python train.py --n_layer=8 --positions="rope" --init="uniform" --final_lr_fraction=0.1
MLP neurons of a small language model. Each row is named by its layer, matrix (up: input weights; down: output weights) and neuron, and shows model dimensions 160-319. Each number is 128 + 32 x the weight over its row's rms, rounded and kept within 0 to 255. Numbers have three digits each.
A block is one neuron, or neurons of one layer that tend to fire together. After each block is what it responds to, as a language model described it from the Wikipedia text at the highest values.

L5.up774:206143109161123075171142127104145100119193094117146177139154076157063071116158133125089085127162120096156114150105181102115077114148156084146100068132105167131182092132145102100066214148110139133154181127204166159107103095117167149103155090176138150121177122166113159152132093185189131154175153147166168118152126089119127148143108100154155125119082099140101091038174155204131115111165122106125115115192146102113094141186143161094151179114160081123157127106152116138148063156058162
L5.down774:126133078153159159175149201113152134152139071114101154124122193084137120168108129128161148161078148121146101161135095099061125094160144117187111118088137115102167151144098112110152128149135063183138117188158112156162145119124143109110152145178138116117130120121085098118088113097095153156108120099138116101063144155156055135128124157103125156069162126150160142121116061084122142093119131133140178164151151073080126162156097165077042138081107088139126116134108085138178174100127117
L5.up872:155143169133088127181100135144094162129146116152108135100119129144127104170127120149075173105087140132102050136123159099115151112162088150089085076124094095142120184141096118110105170126128047070080150104101174082132131084182112099032211068155071086099158079140077124080101125108130106116173102096178125210068114173061148180130135056126121117124134141078103164151117114116122148095135153103097109143087193122118111124155169124071092143159191136130104161107171178114122142147161117
L5.down872:154126150131100164085113098111159124150096097137114125117128080084146152124181125110112112097092120132169103102084119194163160127130166167148049152124129134114160104079133076037140108104083154110138176111141061182102094119143142142081144101109141129109139137158167162163084049129156139133101183129156136089120114157097102123077112064097096113122145150113162117145165157153109136157054175130099145160073139113106099225181115156187182133139165106113090108171066112140127206114101145
L5.up1190:154096105127194152140160129126145133134112185138054116172109062159183154150166144170113123152144142082136100162116138124166118129152086160126090037111113146130169117187132129137159119156089094137103162143090095123165104128158158152167141118122108167141141155140112121189156148166139182183150154116145085167142102141163092128090063116147151124138113134087080142116112144201130122147108108098112083100185106198135159124142190084169108095174086157142068132082172128171138157083094184
L5.down1190:176138173189139083142117104206094122138116116104104154074105081136153194210171104090095165123119151156132180095185157129075094128092075114156128124118085094082094072120133172099142175146160093140160150174119127153091130119145142068090154142107123119089181147169164119158116163165116155101161113122142119163128109231132161161132114075118076094101170079113117156064157165156073155140172131110164099081146154150121098170111134119127196089081131165094159101064202084136175186144073128
L5.up1277:160103168114102145162139128146133116120127110088180093075154151105139147188106096120128130116181064136126165093116105155143091145169147146123095049110084094130186121074162109157086086156097070092129125128124100142114118105131125132183123152085157119186134116100082139093077097049150135054087106128146142132168112099166063162152139181108131154167127151098123149140153161117133164172158146059119118112125154110085076090097153099098132159090085166113078155143137145155120146123097136
L5.down1277:152070148144130109147103098165094162176184130164075169103105102199036142087190140088153138095121136086154137151134187103102133106112119038123121176095081092118062132119114108130188156127119128170150083169062099129137112116130096143101158121128122119119126164187095117187123098106163142159155120149107139095158122127169144101130100088165154127103168114145122087152124103143085094152094182113165146150094109097167160086128068162118165119141128086181193070052170175090167106124191146
Responds to: Verb-preceding function words. Fires on words that come right before a bare verb: infinitive to, modals (can, could, would), not, and n't, e.g. don't know, able to.

L3.up355:101151113175119105141151140160191093061121191142125095068128111127055094106062126184134125184082148134159176180150122193157152111137125084121109139102149093083095117128128126101134120156150126152115150193094154169183192118141102096119132128119129109113073137118165169144115140153136121101120146117143129150118115139109170124144148141152067148066142108153132115228151071116085136111162124142117158087178093130102165086151155128145076200168148122119178100158150103153141129100129105
L3.down355:175112104108124180134106096111114145159107160081161189112063123118139135128111142110117116119149135123135099074095135097096083123126090114098169123121129146169195119063136132145126106140137127140165090063208145128039098147083152156132093114110117154091150094144160112180106124071113123106087102186139171165067124203122100102123088182064112138054114183126092140095095129129177124205138099105150139182112177126148104113070120179120159073140140126159096141067130132158093146142130160
L3.up880:183134174107123100160134163176125131166113097134098096112169091111111110104143131104109132085152088178059079169188170150085124146131138134170094062131089048113130134140080107138132090180087149071160175130111163157108147177140095096085101094117148173175162121107123106176104153099121168150108128138107152114124111083130065157106096097154123177176179137066099154081090127157136118160130146073170103132161158094124184142107115122110145122113092159075087076133122125093113147184093097
L3.down880:114190159129157163148088140161103170179143102098174183147056107147125160173141097159169147115169117121129190149116149134134104146104129111106163111058090116147146111074165127152193182123128137122052062125121066138113154077104088139136069187120149137157114166161096163145154073130121163105133096110146121101095179116151110094114151139180119126119170078153145169135174132156198093139119147068179123122095122119085103138135112129059102092114062127102117145081140151110143160113119170
L3.up1198:209186136114134170156106181155189100133119082119138062071139089147113152167115077132167141108182072126124093159161174164141097112140121118098119132106111052098108146143073111140145158148121084090161145155139101186107170174174103092105085118107152179154189156152083150191120161156121214173127115155130095116112093129152100133135090122115096155095138153138073118143149118190148115142153121112117092176148140109081135148105100125131094151154133088116143132110111119190094142127097115
L3.down1198:109174126150113176175086117120131125140119083128124120092107110112135118223156104104177141092103111113152109166110186178193097085167125106131103102102116121090169127110134112105164175161102074106131111127139104207100117092130108128103151100135138148129123156194098160145114100171148194096151109087147108105125136136118131112134116073143108158132159127138160147135123147153141066154102156125112145112116147095161166176155098152126086194126184084156109116085118099143193206147108180
L3.up1226:142068129146160110142105157105111166123112193123112175100106123147074083180135188118125057130124134062154123188081163067150093132154149131151049134160164097069164163139107088138156133125089087126113175155144104131100204140191133119090122141109116168174125165152125170111090193120126146101167195162113166198140117115162114130134157057152185108188157076073138082156086122133110128120150113112121120136138154103101117128138144152084122123134144164113157106149159122167160143090115150
L3.down1226:138194090157090138116135078194164108081130046133125090140144110046105142102158136228156170147133092177115150164149107154135180096092138141137139102095165128144044068156161141151157146119207179186140092079107115124159060115088147152172091100126131132117117140133179116138123102110120153177079110083096097049147130179100128120099130198104086127116087141116130146152138131117198189170112109153142072108109128124152083095155108139135151145128109105146061146133143124126103108137106158
Responds to: Pre-infinitive modals and to. Modal verbs and infinitive "to" that immediately precede a bare verb, especially must, could, may, as in "must be allowed", "decided to keep".

L5.up821:069163141159145177160142112107095071107083129103103128132196170141141171114141188145129146197166151155137180114153101105128106139174179169167104153130127117186179114197128155074109091183110143127159112155090183195088092158097133097094132088128137152098138105157171071114141120149108097155137150094129185113131154166181118097043136153153116126164095139163076127135172114119095134123078109112111110175072133105127204154134161065091111152157149121059123125112124121074114120146109179
L5.down821:116041106090140086134221174196175143139134143162125134118104122123116111116128141104166122136073111076210155123111181045144132154106093151094101113139071113133156158132165158182126122090132077143128168125129130082111143083079104135106198100150185153210163140110079166142123120123155123125101186205106121102115138115117089113124165095153169113141139104151138127140144129137123101118130162139119128112185095167112121125108082132087159094108166135125154126139107162131125139128130082
L5.up1010:139096158139043140125119166111203107083149161128115120132138137109138151090173174147171232138090124135085115096165093120174122191136118068126102091121155154136155101069180079091085096112150150096141122146165087156116182086161157120099121156076166147138100146186157151104128131119117113114183129123116097108101163114126197143119160100166089136123118063108209056143111100130093098122120148158102075167069097141157143135174106150073065139181132050116085114152146153116098110100134138
L5.down1010:067181177137144111115135136139159120114094166150140116122153120145107068127156174143113076138136144165172124062125109000119114113145132119116100107070133148160128130167073135164172135087116150108101100182144146128095167118134138094151140155082107085117126126116147124132089123111155158126127051101115143159111194171127087167141125092131100132196113132157087096087139140075117163141150150121173127110156147135135120111139081086120108103153137106120122141112110097171125135161135085
L5.up1044:142088159189122179159119046149127128127168184120082208133150144147136181123079116154108095137112143154095144144073110131171150141162120052122090148153091166115126134101104124155144147134106093169114125055101151152142140172135144189092114074098103164131156057155144168125123142095108112167138173137129171100106151093097164067109134165179140163085149158120117113101207095142142082150094155148149068146048131170151128121132083145145114127163151122127101114096098162122137195196084152
L5.down1044:176101169128126133124173092099129097108097150152091149110099159142096123077134139133118142142158162150141109123165147037112125110079149217054109163108187179147174094141157109117095109136173131099102146134118185141165086170106108093141102151144145059141109150087096161119131143149160115118148046115141114133181141141156076086170109113121091108181148104103133163161078149077103154144134115128144037101157140185158139122088087098125144160235073117123145129093119149110140154143128143
L5.up1258:146134149106053123131095070123105070110094105167083171116147137125135169119156086158078120135103139143077110085117122124132149132104117129123100188061046129147132088187043134091130140113117155127088147121214114163136136037175153141118130112108167170062130110143145122142176153064144132179177131185127068110085154126120173159090185108155089153159119115142102147138187099149176150157100128194148096155141187132166162151172058144130127139147089134106157126092089171136166178112156166
L5.down1258:136132131111128129160167136102124134092101104115134159113126082123144101068148150089158112094131069120112132119152177056146123133177161072156106154183182158128165111123134125130088196116108147159182131140095174103088165099136103088149164140140143118142112156150151137135166167129113138143108145067138152089162120165121101126129167118069128145247159117086159110136095132127146112142137147091098216106104172109166130172098137080093136104170151103142136082061153159108114171125120127
Responds to: Structured data field tokens. Tokens inside tables, infobox field lists and stat lines, often mid-word or at the field start, e.g. 195 in a year column, G of GNIS, Sur of Surface.

L2.up840:183158136142112128138184073094104152107181118087081134059035122079177186181147158124110152122139123104061101125150093175192192156128098181167123138153107110138156125148102091109110106139136105140127121127161091175117155104035146155118132126109104152103132154139074121115068144120189163127126124149154105153125068108103128147162146099088146163150118071130170167140096136138156144181150102138138130080147174155137115148115133128122112035124103143102048154101099081093142081168084135
L2.down840:126056138115102147129085086178141112113142137149095133125174129135163154108135120157158148111150052097100121076141102072128166086135132139144115173113105159139132180158035090091104106122113139090076113122117110124144105131095113163127110127104160125058134070162100175136191147082147135139192119168105121159149166135138140095068140113134125116153102243192135081113163091126132157096096111161118127140114127110144183142172068149113117144142141102153180124132082152102104139134090132
Responds to: Music chart/review text. Tokens inside music-industry text, chiefly "board" in Billboard and keyboard, plus chart tables, singles, genres and award nominations.

L2.up194:066164138174162147099177139153112101107125097158100104118195121129194171180157116114132170114173119155114173073146103133153135100117148190145201103083112146148144117143152135090082125145139160137174110137132146092127176117105100098109107145122159125148127087199160117138134116141111155148182124112106128162107116060150087201162087091132096205072163135205117094075161101122138149138116135130160124122111069157122107127158124107126104140168186125127092132109077158118130114136106115
L2.down194:121110102172140087155127162079129109108114092184108107088119103197154155147118135099152112134127134075143141130109145155200152092141186141140117098177186112138127082142137171146035135124126163093135125142127115179139170134142085121103098124075165198134117189150168123160164146123078185099149141056129097208106189156136101127136109075133079116097108171162162098076107168097187104155134132093156181098143122125115145169161205095124122126148125137113088137117160174164146193130184133
Responds to: Auxiliary verbs after subjects. Auxiliary or modal verbs right after a subject, strongest for did, do or does before not, and also had, has, can, would.